Weights of a small GPT-style language model, trained from scratch on English Wikipedia.
Size: 13 layers, width 192, 3 heads of 64, MLP 768 GELU, vocabulary 4859.
MLP neurons of a small language model. Each row is named by its layer, matrix (up: input weights; down: output weights) and neuron, and shows model dimensions 80-175. Each number is 50 + 12 x the weight over its row's rms, rounded and kept within 0 to 99.
Before each neuron's rows, "fires on" lists the tokens most often at its 100 highest values on Wikipedia text that the model never trained on; "fires before" lists the tokens most often just after its 100 highest values on Wikipedia text that the model never trained on. A number after a token or word is its count.

fires on: "0" 26, "4" 13, "8" 10, "5" 9, "2" 9
fires before: " |" 23, "," 17, "–" 16, "." 9
L3.up535:54 51 42 50 55 61 36 30 46 35 35 53 50 57 61 47 52 35 52 53 31 39 77 68 53 52 57 47 76 55 44 45 56 43 39 47 49 38 58 51 47 56 36 58 64 28 37 42 43 49 58 73 38 39 68 54 42 64 39 40 41 48 47 49 24 51 53 52 26 32 70 72 67 64 53 55 40 56 48 42 56 38 78 31 73 33 68 39 36 48 66 54 53 42 50 48
L3.down535:50 30 12 49 31 67 63 49 30 43 54 45 66 54 51 46 50 60 31 50 61 65 48 46 66 32 59 46 55 56 49 38 40 51 36 58 46 53 33 57 56 36 58 60 66 51 44 59 52 48 59 49 44 54 43 58 55 49 49 36 42 47 56 35 24 45 40 49 34 46 66 48 48 53 56 51 50 51 53 84 54 48 39 18 59 63 35 73 50 54 44 68 55 46 62 47

fires on: "\n" 23, ")\n" 15, " mid" 7, " late" 6, " January" 6
fires before: "-" 43, " " 25, ":" 7, "):" 4
L7.up441:37 30 63 52 46 53 41 46 58 45 32 53 61 48 36 41 58 66 60 56 46 56 49 49 66 67 42 67 37 37 32 41 64 63 34 64 31 52 50 29 73 45 65 71 51 36 49 74 61 41 58 49 59 48 28 61 69 42 42 30 42 35 45 46 29 53 38 58 57 43 21 70 64 42 45 70 50 62 67 37 48 60 48 73 35 55 56 53 64 51 43 51 44 69 48 55
L7.down441:40 36 43 36 59 45 32 58 36 53 55 51 76 32 44 51 58 50 58 34 59 77 63 30 75 58 33 51 38 30 55 44 33 44 33 58 39 43 39 47 43 60 56 60 31 50 48 56 52 39 63 56 53 44 39 47 51 48 54 42 34 47 55 44 51 45 35 56 62 59 37 32 57 56 48 47 67 69 40 26 67 64 17 61 40 49 50 46 64 37 48 62 36 47 62 44

fires on: " " 35, " |" 33, ":" 17
fires before: " " 53, " |" 19
L5.up175:53 41 78 30 53 56 41 66 44 59 53 39 40 34 38 65 46 48 50 52 51 48 64 53 41 57 36 54 58 67 54 64 33 42 51 43 63 60 53 57 46 43 26 30 55 38 50 63 64 51 29 70 58 57 56 44 45 49 50 47 53 34 53 47 26 32 46 64 65 36 32 40 66 42 35 30 59 52 57 74 60 42 44 67 42 43 70 44 59 71 58 33 55 64 37 64
L5.down175:34 60 70 58 65 51 42 48 54 48 59 58 51 57 38 44 48 46 43 52 39 57 54 65 34 49 23 73 33 52 71 70 60 40 50 53 40 40 42 41 55 42 47 41 40 61 53 56 43 47 29 22 61 59 44 59 60 64 40 57 49 33 46 66 29 43 46 56 45 66 76 42 73 64 34 58 69 54 47 62 62 21 58 44 58 41 72 48 56 64 40 41 52 44 53 36

fires on: " " 44, "|---|---|---|---|---|---|\n" 9, "4" 7
fires before: "|" 13, "201" 9, "202" 8, "200" 8, " (" 8, "198" 4
L3.up558:49 53 63 27 58 47 53 36 68 38 61 42 35 61 58 58 54 52 37 32 47 47 47 44 62 60 52 85 60 74 65 56 49 43 57 44 56 46 42 40 75 44 39 09 37 62 42 38 36 53 33 34 50 58 43 48 33 59 48 51 52 36 51 51 29 54 58 47 40 54 41 60 57 43 56 62 61 73 38 56 40 51 55 51 57 57 65 42 58 41 32 39 52 49 38 42
L3.down558:36 43 68 48 42 41 52 41 40 57 71 52 45 58 59 41 33 56 37 60 50 48 10 55 63 48 42 47 36 29 35 82 59 38 56 59 59 62 48 46 57 32 33 51 41 62 52 52 40 46 50 32 86 57 52 59 32 55 45 57 30 48 38 57 34 62 56 53 51 50 60 77 67 37 41 71 65 56 36 41 43 22 44 56 57 32 44 41 39 46 51 59 39 50 57 39

fires on: ".\n\n" 71, "l" 14, "\n\n" 4
fires before: "==" 40, "The" 7, "ad" 7, "===" 5, "=" 4
L6.up276:51 43 61 52 71 53 42 42 28 31 57 23 60 56 49 59 24 54 39 43 48 25 50 66 63 60 47 62 46 39 55 52 57 50 54 44 57 62 62 50 48 42 49 41 44 46 56 60 46 35 45 48 63 42 38 53 36 53 44 51 61 37 51 58 45 65 42 52 56 58 59 37 44 38 43 36 51 24 59 40 64 35 71 66 40 45 76 43 38 58 65 61 42 46 79 54
L6.down276:59 50 43 49 71 58 32 49 45 49 49 44 58 59 44 45 53 69 55 48 55 51 59 47 51 49 65 49 54 85 35 48 34 40 44 70 61 50 45 46 71 23 52 50 55 54 35 54 61 46 39 53 41 46 52 53 61 63 46 58 59 58 54 60 59 62 31 63 43 60 37 39 62 37 26 50 29 82 34 38 21 62 31 46 45 32 43 65 67 44 61 41 50 50 60 48

fires on: "6" 20, "8" 11, "9" 10, "4" 7, "|---|---|---|---|\n" 5
fires before: " |" 56, "." 9, "|" 7, ")" 4
L10.up726:57 44 51 71 49 72 58 40 60 53 61 61 36 39 46 63 28 23 56 58 72 40 47 24 56 54 41 45 48 24 44 53 62 75 58 48 63 63 50 57 55 68 40 56 60 40 53 43 49 50 52 59 39 66 57 59 53 29 66 44 66 62 60 69 43 55 60 38 64 34 43 54 45 63 51 30 52 50 39 20 56 45 53 40 55 47 49 49 63 53 36 49 52 47 34 62
L10.down726:43 64 38 85 59 30 49 61 48 48 35 56 58 69 49 69 48 71 43 41 39 66 48 52 43 48 81 57 52 60 41 37 31 54 46 44 60 39 55 50 60 35 38 65 63 29 41 46 43 64 36 59 50 22 41 71 55 49 56 53 32 39 56 51 36 64 32 48 53 41 41 52 35 40 53 37 49 39 64 61 56 59 49 45 60 49 38 53 34 62 51 48 69 40 42 48

fires on: " " 53, " |" 5, "." 4, "2" 4
fires before: " |" 21, " |\n" 18, " |\n\n" 9, ":" 5, "." 5
L5.up643:48 54 36 57 43 56 56 62 42 31 77 50 63 57 51 57 51 42 44 63 41 44 87 48 59 51 50 37 74 22 68 33 54 64 58 58 30 48 40 48 56 75 72 44 53 24 39 44 32 49 60 46 63 72 39 59 69 48 32 59 54 42 62 61 62 40 70 56 54 60 46 67 52 34 62 39 41 38 32 54 38 61 55 57 55 41 67 53 42 35 59 42 80 44 48 52
L5.down643:55 45 75 57 23 44 76 57 53 42 39 33 64 45 59 21 46 41 54 45 60 58 72 50 55 52 72 37 34 45 40 68 68 43 60 61 43 42 57 62 48 62 33 58 51 55 40 43 60 38 61 35 57 61 47 58 27 50 62 49 44 41 59 50 37 57 65 54 43 65 37 30 46 37 38 56 53 64 43 45 33 48 59 62 51 64 51 32 52 31 44 70 51 73 56 36

fires on: ".\n\n" 82, " including" 5, ").\n\n" 5, " of" 4
fires before: "==" 31, "The" 14, "===" 9, "In" 4, "O" 4
L6.up5:31 51 39 56 52 48 40 53 37 54 38 28 57 43 51 48 46 47 38 52 52 65 45 47 39 75 38 42 50 63 68 60 45 48 60 55 54 70 56 20 59 43 76 47 67 27 65 23 49 33 53 57 56 26 45 44 47 45 50 45 48 62 36 56 21 42 32 58 60 43 45 56 31 35 54 40 42 46 47 48 31 61 39 45 59 49 56 62 70 51 68 52 38 50 54 50
L6.down5:33 34 44 53 17 23 50 47 53 29 43 40 44 56 48 60 56 71 50 41 28 43 54 48 37 71 54 39 53 56 58 53 40 57 28 39 82 48 51 43 61 61 40 63 40 51 33 50 66 37 54 47 52 37 52 40 43 63 65 43 73 50 43 23 58 50 29 59 47 52 57 52 50 65 30 33 36 69 35 50 46 42 26 69 50 41 52 48 63 55 77 50 50 64 71 49

fires on: "\n" 38, "ro" 11, " than" 7, ":" 7, ")\n" 6, "°" 5
fires before: "-" 51, " " 11
L9.up381:46 48 61 43 33 37 45 48 35 37 55 65 54 66 44 38 70 31 56 51 51 43 68 73 64 76 57 36 37 41 39 46 45 54 46 54 52 43 55 42 37 56 53 71 36 41 70 51 44 80 34 58 35 40 60 56 41 38 53 50 44 46 56 43 38 53 80 66 58 53 37 58 39 79 49 50 69 56 48 53 55 62 40 70 43 36 58 38 60 43 44 61 38 77 63 51
L9.down381:44 48 58 36 54 38 74 51 49 55 48 51 26 53 47 36 57 55 72 57 37 69 54 41 58 41 50 64 29 39 49 51 42 45 31 40 54 82 62 40 54 50 76 71 55 65 61 53 51 60 64 50 53 37 47 41 60 50 42 45 61 37 55 67 49 52 67 37 57 56 54 32 48 50 33 51 58 55 79 39 59 64 50 67 61 64 48 20 45 44 30 38 42 53 65 69

fires on: "1" 27, "2" 21, "3" 12, "0" 9, "5" 9, "4" 8
fires before: "–" 23, " to" 9, ")" 7, ":" 6, ")." 6, " |" 4
L7.up586:53 44 66 59 37 30 23 51 62 50 50 44 51 47 64 57 65 57 42 63 44 32 25 45 61 61 61 31 48 52 57 50 35 55 70 41 44 39 65 30 47 64 49 41 42 36 52 35 70 55 64 54 39 58 56 62 52 66 39 50 46 71 51 65 60 32 37 44 59 29 60 70 33 73 57 47 68 69 50 58 44 42 56 48 49 65 58 60 60 35 61 51 69 47 41 25
L7.down586:23 89 56 43 57 46 41 71 63 47 54 48 57 58 40 40 40 50 35 56 42 29 35 56 53 65 69 60 56 53 30 44 51 65 48 41 53 26 35 37 70 43 52 62 46 67 56 48 59 62 57 55 53 41 65 54 52 48 54 57 74 48 69 49 51 31 56 50 45 60 56 57 56 60 44 19 37 52 46 38 41 57 39 57 43 60 59 32 43 48 67 32 52 50 11 20

fires on: " " 84, "–" 5
fires before: "1" 20, "2" 13, "0" 11, "3" 8
L10.up40:37 53 43 53 77 56 71 45 39 40 33 51 40 35 44 46 49 41 50 74 38 63 49 40 69 57 46 57 59 50 49 53 36 61 57 45 75 56 33 45 39 33 54 49 46 57 53 78 56 49 41 51 42 53 50 46 35 23 41 29 45 65 34 67 44 45 60 59 61 53 44 39 41 50 63 45 31 44 50 55 51 57 31 34 13 48 56 38 30 59 47 39 71 47 43 54
L10.down40:46 62 66 57 47 47 63 53 05 58 52 41 53 42 85 64 52 62 45 28 64 38 45 66 38 46 48 45 60 54 56 43 52 36 46 70 78 32 55 58 47 61 39 38 24 40 38 44 49 45 40 68 37 43 70 51 56 50 46 69 58 54 49 69 52 45 39 55 45 38 65 61 72 57 41 45 39 45 43 50 75 47 48 67 31 45 54 63 48 46 46 47 52 43 84 59

fires on: " " 29, "\n" 12, "es" 7, "." 5, "ings" 5, " P" 5
fires before: " |" 28, "|" 7, "\n" 7, " to" 6, "R" 5
L7.up446:60 40 69 58 52 40 67 56 42 55 71 43 51 66 43 50 68 44 51 72 34 40 80 39 70 45 55 38 42 57 68 68 62 51 44 60 58 35 52 48 37 19 51 54 32 39 53 39 49 46 59 46 67 56 58 42 70 56 37 43 46 54 34 42 58 57 50 54 33 55 46 31 58 48 61 32 39 44 51 54 47 43 56 46 54 42 45 72 56 88 47 51 39 72 33 44
L7.down446:46 37 48 61 72 55 52 64 29 51 39 52 54 58 74 64 52 61 26 91 50 63 52 51 42 51 56 53 59 50 40 35 65 47 58 58 55 53 41 42 56 46 48 65 38 41 70 72 66 59 48 46 37 32 62 53 61 54 71 58 54 63 71 44 60 54 64 55 51 45 67 54 44 27 58 62 56 49 60 35 24 30 59 28 49 50 36 41 54 54 38 53 54 61 58 46

fires on: ".\n\n" 86, " d" 4
fires before: "==" 27, "The" 11, "===" 8, "In" 8
L7.up416:49 54 25 46 55 45 58 44 39 73 51 26 77 47 46 66 34 38 40 34 34 50 69 39 37 54 64 45 51 42 51 59 35 62 59 65 47 35 36 49 24 30 81 49 68 31 26 37 38 41 57 36 55 23 51 31 54 58 62 60 43 57 56 48 52 57 33 38 62 43 49 25 44 38 42 46 39 55 62 49 47 55 36 63 45 34 57 47 68 42 61 60 58 60 59 46
L7.down416:53 50 34 57 61 41 43 56 42 50 49 50 16 42 79 47 60 59 60 55 57 52 30 54 40 40 54 51 55 58 40 49 48 52 36 40 41 51 57 52 63 57 28 49 61 81 60 71 41 34 46 52 43 44 31 64 57 61 48 50 51 52 67 55 69 40 31 45 43 56 42 61 77 63 39 45 47 69 46 21 51 57 48 65 46 45 50 52 42 54 49 67 41 55 48 57

fires on: "\n" 44, " " 18, ":\n\n" 7, ":\n" 5, "==\n" 4, ")\n" 4
fires before: "-" 37, "|" 6, "R" 5, " -" 5, " |\n" 4
L3.up371:43 52 57 30 42 65 55 70 39 34 64 45 45 56 56 58 60 32 49 45 61 79 67 53 77 56 49 48 55 45 41 40 42 43 50 58 45 39 47 56 54 37 40 35 49 44 43 34 49 69 60 54 40 63 51 64 53 70 23 23 40 62 64 51 37 69 51 60 22 49 50 59 44 54 60 41 36 50 66 66 50 51 60 57 45 39 52 51 46 50 55 40 79 61 63 62
L3.down371:77 44 42 59 42 58 57 47 58 49 66 40 54 39 55 51 54 45 63 35 48 71 53 33 60 64 68 57 52 47 55 66 68 31 39 46 38 34 52 44 58 66 44 64 51 62 49 50 32 57 60 52 34 40 44 31 39 45 61 58 24 56 59 46 46 53 56 55 53 80 56 54 42 42 42 47 64 67 29 25 46 66 42 83 66 48 63 57 56 46 56 64 43 25 54 39

fires on: "\n" 66, ")\n" 28
fires before: "-" 88, " " 9
L9.up246:51 50 59 49 73 31 29 63 43 49 46 33 42 59 55 47 59 29 56 31 52 62 60 54 60 74 33 39 45 41 42 56 46 69 64 57 35 37 57 32 67 49 62 69 55 46 51 57 31 66 38 43 47 58 62 54 69 38 55 77 38 46 63 41 46 27 48 55 40 49 48 51 41 40 37 43 61 63 37 52 58 50 45 61 41 41 44 51 44 40 56 58 49 37 45 50
L9.down246:44 56 65 46 47 67 35 63 69 57 40 56 68 44 28 62 64 43 47 66 50 62 47 61 54 54 35 53 36 35 33 39 49 33 46 51 37 64 51 73 40 42 64 57 47 30 71 53 52 56 60 34 70 41 39 43 52 63 60 60 42 55 60 41 37 46 27 40 64 49 54 74 28 35 57 48 71 30 46 45 50 52 56 63 27 66 50 64 43 50 48 55 66 61 25 63

fires on: "9" 19, "8" 17, "7" 15, "6" 9
fires before: "," 34, "." 21, ".\n\n" 14, " in" 5
L3.up142:73 56 43 49 45 46 53 50 17 63 33 31 44 55 60 40 52 58 56 65 63 51 41 51 63 54 41 50 49 52 52 63 45 53 55 54 51 45 52 31 50 55 38 44 39 56 19 50 71 38 46 76 43 62 46 55 49 39 49 37 52 59 53 53 71 57 41 73 67 45 74 27 38 55 55 41 63 64 51 32 55 56 40 67 53 41 34 43 57 44 44 60 43 74 53 65
L3.down142:74 51 57 61 59 53 41 39 56 30 28 40 38 58 49 60 36 63 41 31 24 58 50 60 32 52 83 56 52 82 39 59 41 56 42 46 57 42 35 58 53 46 38 43 56 43 49 47 63 55 29 49 48 66 41 51 72 18 26 60 39 52 47 38 61 57 57 54 23 57 73 36 46 41 55 30 52 57 35 48 49 56 40 48 45 50 45 50 60 45 52 64 53 38 52 51

fires on: "." 34, "201" 20, "198" 10, "202" 6, "200" 6
fires before: "1" 18, "0" 16, "4" 11, "6" 9, "5" 9, "2" 8
L10.up213:39 42 47 35 65 66 64 48 31 43 44 61 48 68 54 48 56 25 37 61 52 26 79 40 52 51 53 51 59 44 42 44 53 53 59 42 63 42 47 48 56 44 71 46 53 39 47 61 40 40 54 47 49 50 52 38 53 27 45 69 37 33 44 62 58 62 53 65 39 60 37 51 65 24 49 53 52 30 40 63 49 41 75 31 41 49 45 40 47 36 39 37 48 47 30 31
L10.down213:55 49 53 47 46 26 60 51 57 56 60 56 36 37 46 44 64 41 28 33 63 38 46 43 46 41 66 59 38 59 58 49 32 47 52 52 66 62 53 31 36 53 48 61 45 41 60 55 39 67 60 41 50 31 57 42 35 40 57 47 43 53 60 67 38 57 43 46 31 33 59 32 39 63 49 48 54 42 56 50 50 58 35 58 73 39 63 60 50 76 51 63 27 57 48 57

fires on: " " 38, " |\n" 12, " |" 10, " —" 9, " -" 6, " –" 5
fires before: " |" 23, " |\n" 17, "|" 11, " " 9, "0" 7
L6.up66:54 39 37 41 49 31 48 55 45 39 42 64 48 65 52 55 31 55 45 60 45 49 57 44 55 75 53 61 61 31 50 57 43 44 56 43 51 64 31 76 38 66 40 71 49 64 61 51 54 39 37 39 64 74 46 58 43 44 50 50 34 40 59 71 27 50 60 47 48 61 57 40 56 37 72 51 47 41 51 52 39 36 48 35 49 55 58 62 74 54 36 56 63 52 34 54
L6.down66:50 53 46 22 47 42 52 57 59 54 45 23 63 52 67 44 55 46 21 40 64 45 46 58 55 38 65 40 59 55 48 50 51 60 42 56 70 53 41 47 67 40 22 46 69 28 47 36 38 50 49 49 63 43 48 41 60 70 58 52 69 62 45 55 66 61 50 32 24 62 31 55 52 33 46 44 34 57 44 30 61 54 48 53 45 45 65 43 48 58 18 44 43 61 43 58

fires on: " |" 60, ":" 12, "'," 11, " in" 4
fires before: " " 40, " Candidate" 7, " T" 5
L9.up533:52 38 35 41 46 48 58 62 67 49 47 32 25 46 49 47 54 53 43 56 62 63 58 55 39 62 47 53 52 52 60 45 58 58 61 55 66 57 50 41 54 53 68 36 44 58 43 47 56 44 26 32 69 57 46 54 54 49 52 40 53 50 50 44 68 44 19 47 63 59 63 53 56 47 66 43 32 65 50 58 59 54 52 44 75 35 39 41 70 63 44 43 53 55 54 46
L9.down533:20 54 50 63 50 48 43 38 47 49 43 63 78 32 37 44 41 55 36 61 71 55 55 55 53 35 56 49 62 61 59 59 49 27 52 46 45 52 50 43 72 63 53 43 71 46 45 36 39 40 64 35 47 52 42 23 75 70 46 41 52 56 52 38 58 59 61 40 64 65 66 45 61 46 49 61 53 44 68 58 57 32 64 69 58 52 35 45 57 59 41 46 34 70 50 63

fires on: " " 54, "–" 7
fires before: "200" 23, "201" 16, "196" 6, "195" 4, "199" 4
L9.up620:43 33 78 41 46 56 51 58 51 45 62 49 45 59 41 29 58 50 41 55 50 41 25 57 46 57 41 29 54 40 75 34 50 55 64 30 57 48 37 55 49 43 42 51 36 62 50 41 55 42 62 23 30 38 49 51 52 77 40 57 39 59 38 60 40 43 30 59 75 70 55 51 62 57 38 34 48 54 42 64 55 62 59 35 27 80 38 54 35 46 43 44 43 85 53 38
L9.down620:79 65 29 63 40 52 51 63 59 62 49 54 31 58 55 54 29 60 31 58 50 55 52 54 59 48 53 52 53 57 36 41 64 81 39 50 40 51 35 46 47 57 42 82 44 60 50 44 54 53 39 58 77 55 51 55 47 51 42 35 57 50 38 32 68 62 59 49 47 66 42 65 58 59 59 68 48 38 40 59 54 44 63 35 67 49 32 52 25 50 42 62 44 54 43 78

fires on: "200" 17, "189" 8, "190" 8, "191" 7, "193" 7, "180" 5
fires before: "5" 16, "2" 13, "8" 12, "0" 9, "7" 9, "3" 9
L6.up128:35 46 60 48 64 57 52 54 42 57 51 48 53 53 31 75 22 45 60 35 30 48 67 58 45 64 45 42 44 30 24 50 62 47 58 56 57 46 61 55 39 36 59 41 37 34 35 36 56 35 61 51 50 43 46 53 42 78 62 60 45 41 41 49 71 63 26 50 37 67 63 40 56 47 50 42 38 52 50 40 44 52 61 53 73 59 36 56 48 30 39 33 75 34 75 33
L6.down128:67 46 54 49 56 66 34 41 44 64 39 73 28 35 55 59 48 35 48 53 55 43 62 63 41 31 53 48 40 45 59 56 56 52 51 57 55 51 64 44 54 54 52 41 49 39 44 42 30 49 44 44 23 37 56 34 48 54 38 47 41 28 43 65 54 55 45 49 27 46 47 42 47 40 50 56 51 73 60 26 60 53 52 49 56 47 70 49 81 61 35 42 39 51 43 65

fires on: " in" 31, " on" 27, " |" 11, ":" 6, " con" 4
fires before: " " 36, " May" 8, " March" 6, " November" 5, " October" 5
L9.up39:61 33 65 42 40 53 46 42 48 41 58 44 42 49 56 49 83 45 29 32 44 62 47 37 42 63 33 66 46 24 45 29 55 52 58 56 61 41 37 50 69 53 59 54 73 35 60 38 26 59 55 46 65 42 39 44 40 39 62 58 45 34 47 35 45 40 36 63 38 61 36 51 34 38 45 58 57 55 54 61 53 35 43 51 38 38 43 35 67 17 42 58 61 47 48 63
L9.down39:48 50 41 47 30 56 26 51 57 56 49 52 76 49 48 60 73 51 49 88 35 50 46 63 63 35 42 36 49 60 66 50 45 56 64 45 66 43 28 57 46 42 55 40 65 42 43 60 61 09 56 68 47 53 64 49 39 59 47 37 24 51 49 63 41 58 63 50 42 46 70 40 50 39 42 59 43 62 55 70 59 54 47 29 64 75 47 44 65 60 49 55 46 48 40 40

fires on: "198" 45, "201" 15, "199" 11, "202" 10
fires before: "0" 22, "4" 13, "2" 11, "1" 7, "8" 6
L7.up172:70 42 32 53 35 50 45 59 41 44 45 35 48 60 60 44 67 43 65 40 47 41 47 48 37 58 46 48 48 48 16 59 55 74 63 55 49 33 30 46 50 61 58 48 57 51 50 50 30 48 66 30 49 45 44 61 40 53 46 73 35 40 26 75 41 63 45 71 50 43 52 48 81 33 50 40 61 45 18 52 64 52 43 31 63 63 41 57 51 67 53 58 34 61 46 70
L7.down172:40 55 41 38 50 46 59 43 52 48 40 48 54 28 45 42 65 53 54 52 64 38 41 63 49 21 53 64 43 56 51 53 24 44 65 59 55 51 46 48 82 80 63 44 36 60 33 56 28 41 64 39 44 41 47 73 42 57 40 46 39 61 55 50 36 59 28 61 36 30 33 44 54 58 68 58 62 45 36 57 41 59 37 37 41 23 42 39 57 44 48 54 65 56 47 29

fires on: "–" 82, " &" 5, " New" 5
fires before: "1" 24, "0" 24, "2" 12, "6" 7, " York" 5, "3" 5
L3.up85:57 61 50 46 60 61 57 40 45 56 53 43 29 67 51 59 63 46 48 58 51 68 62 38 50 38 31 38 42 45 54 53 37 62 41 72 53 56 53 32 56 43 61 62 78 45 77 38 60 51 71 34 63 53 48 69 54 41 21 48 46 45 50 56 73 62 51 40 35 49 56 41 60 36 61 43 31 48 41 64 33 78 58 37 55 25 40 43 31 72 42 41 38 36 56 46
L3.down85:42 56 41 31 53 35 49 34 36 43 47 53 58 22 58 48 74 37 59 33 53 45 48 54 46 42 82 57 65 55 70 49 72 29 54 52 63 47 45 51 48 69 40 30 47 59 28 42 56 49 78 63 63 38 70 55 41 55 50 60 54 41 42 59 44 43 60 26 47 45 65 47 30 46 60 46 64 53 56 63 59 48 59 68 60 49 41 33 32 55 69 58 74 43 57 67

fires on: " |\n" 80, " two" 5, "." 5
fires before: "|" 80
L9.up705:59 42 67 44 51 37 62 58 37 54 46 54 59 61 44 47 50 54 75 66 43 56 69 56 67 42 50 30 62 42 34 37 43 38 53 31 60 51 62 42 42 54 37 46 42 56 60 54 43 36 39 68 42 43 38 53 26 55 44 54 37 51 65 62 22 38 56 60 40 46 53 53 42 36 60 65 54 47 61 46 47 47 49 70 50 55 51 44 74 61 35 56 52 62 48 53
L9.down705:40 48 56 44 61 62 38 54 50 60 54 39 58 45 72 52 71 78 35 69 40 53 68 63 65 55 46 55 43 40 69 49 43 43 29 41 28 45 49 65 47 53 37 53 52 67 50 50 76 40 43 52 56 48 60 61 27 49 33 49 63 66 67 53 41 46 62 44 53 55 40 64 59 66 37 45 53 72 42 33 28 52 52 44 41 55 33 41 61 40 48 49 31 60 64 52

fires on: "\n" 44, " |\n" 9, " (" 4
fires before: "-" 42, "|" 12, " of" 11, ":" 6
L3.up668:64 39 47 49 41 71 77 56 50 42 46 42 52 50 41 35 59 50 54 68 56 38 47 46 67 81 37 55 33 42 40 61 44 49 74 58 55 44 52 53 42 50 71 41 56 35 44 48 66 54 51 67 23 56 45 50 28 47 20 52 28 60 51 66 78 38 57 52 50 36 48 47 66 37 63 59 43 37 60 50 41 55 41 54 54 71 41 54 73 53 50 28 47 40 44 49
L3.down668:52 79 49 53 40 57 47 69 54 52 16 34 26 40 59 64 50 51 60 26 40 56 63 39 53 42 58 48 25 43 65 51 54 45 58 48 41 46 43 63 47 56 40 79 43 45 53 47 14 45 42 48 68 66 38 61 60 58 63 60 58 48 41 59 37 57 47 52 35 75 33 31 41 55 32 54 46 46 61 49 62 65 69 63 43 40 50 63 35 69 54 76 43 50 53 49

fires on: " |\n" 55, "-" 5, " ent" 4
fires before: "|" 53, " •" 5, " of" 5
L9.up148:61 38 35 58 50 59 44 50 28 37 42 44 53 57 54 50 33 52 35 62 53 50 59 53 46 71 57 51 40 53 38 56 47 48 74 58 41 57 64 37 40 55 54 58 67 29 40 53 44 33 46 57 49 59 46 59 36 36 70 77 50 49 51 24 39 45 61 64 61 57 52 46 57 73 45 38 40 60 76 47 55 46 58 54 59 61 56 49 62 55 53 56 56 26 37 66
L9.down148:57 58 51 57 62 64 49 38 34 56 33 46 45 57 50 59 42 47 51 47 49 54 48 50 69 49 31 55 52 27 70 50 55 48 48 59 59 44 59 49 54 46 35 49 65 61 71 66 63 38 45 29 70 57 31 45 46 45 19 38 30 64 49 48 50 63 71 75 54 63 52 44 58 76 33 64 51 40 29 48 44 22 65 58 43 35 42 57 40 48 50 43 51 72 61 38

fires on: " |\n" 82, ".\n" 9, ")\n" 4
fires before: "|" 78, "-" 16
L9.up464:52 65 64 49 60 85 46 51 32 38 50 68 56 56 67 55 54 39 62 69 62 48 58 57 42 75 25 56 54 31 52 64 42 64 58 46 37 41 57 59 55 43 56 57 34 48 47 45 57 60 19 50 45 49 70 54 38 48 49 49 53 68 63 42 43 53 48 55 56 47 65 56 58 53 71 50 57 57 51 38 61 50 21 41 51 43 45 43 53 52 40 52 74 30 25 33
L9.down464:68 66 53 56 68 37 42 52 54 64 53 22 71 45 48 45 54 45 46 33 30 73 53 47 45 50 55 45 33 35 32 33 42 44 45 48 13 42 37 72 47 37 41 50 44 52 66 79 45 49 48 49 83 61 53 24 39 50 71 45 58 56 60 44 43 54 60 45 58 60 56 55 55 38 49 38 43 59 40 47 43 45 70 58 36 61 50 53 36 39 52 72 44 46 57 54

fires on: " |\n" 65, " (" 6, "/" 4, "um" 4
fires before: "|" 51, "|---|---|---|---" 11
L10.up236:51 44 55 67 54 46 44 38 57 48 75 24 30 40 71 50 51 52 19 59 23 56 68 53 51 56 40 36 50 64 68 56 43 49 56 36 51 49 45 71 37 50 60 58 21 49 62 49 57 54 47 48 25 65 34 42 45 42 52 41 47 48 77 41 48 55 43 37 42 58 65 56 43 61 64 48 46 58 49 44 32 65 25 46 33 39 50 56 47 41 48 47 56 42 57 48
L10.down236:76 56 78 67 64 47 62 57 45 54 36 63 72 41 82 42 73 39 31 57 66 64 64 54 63 35 56 62 53 48 51 43 47 56 41 49 49 55 58 50 66 73 44 48 45 52 55 55 72 47 61 57 45 43 71 64 43 51 42 63 46 43 54 64 50 62 56 58 36 38 47 44 63 30 38 42 48 43 46 64 50 50 43 37 50 57 54 59 49 30 46 53 48 31 51 31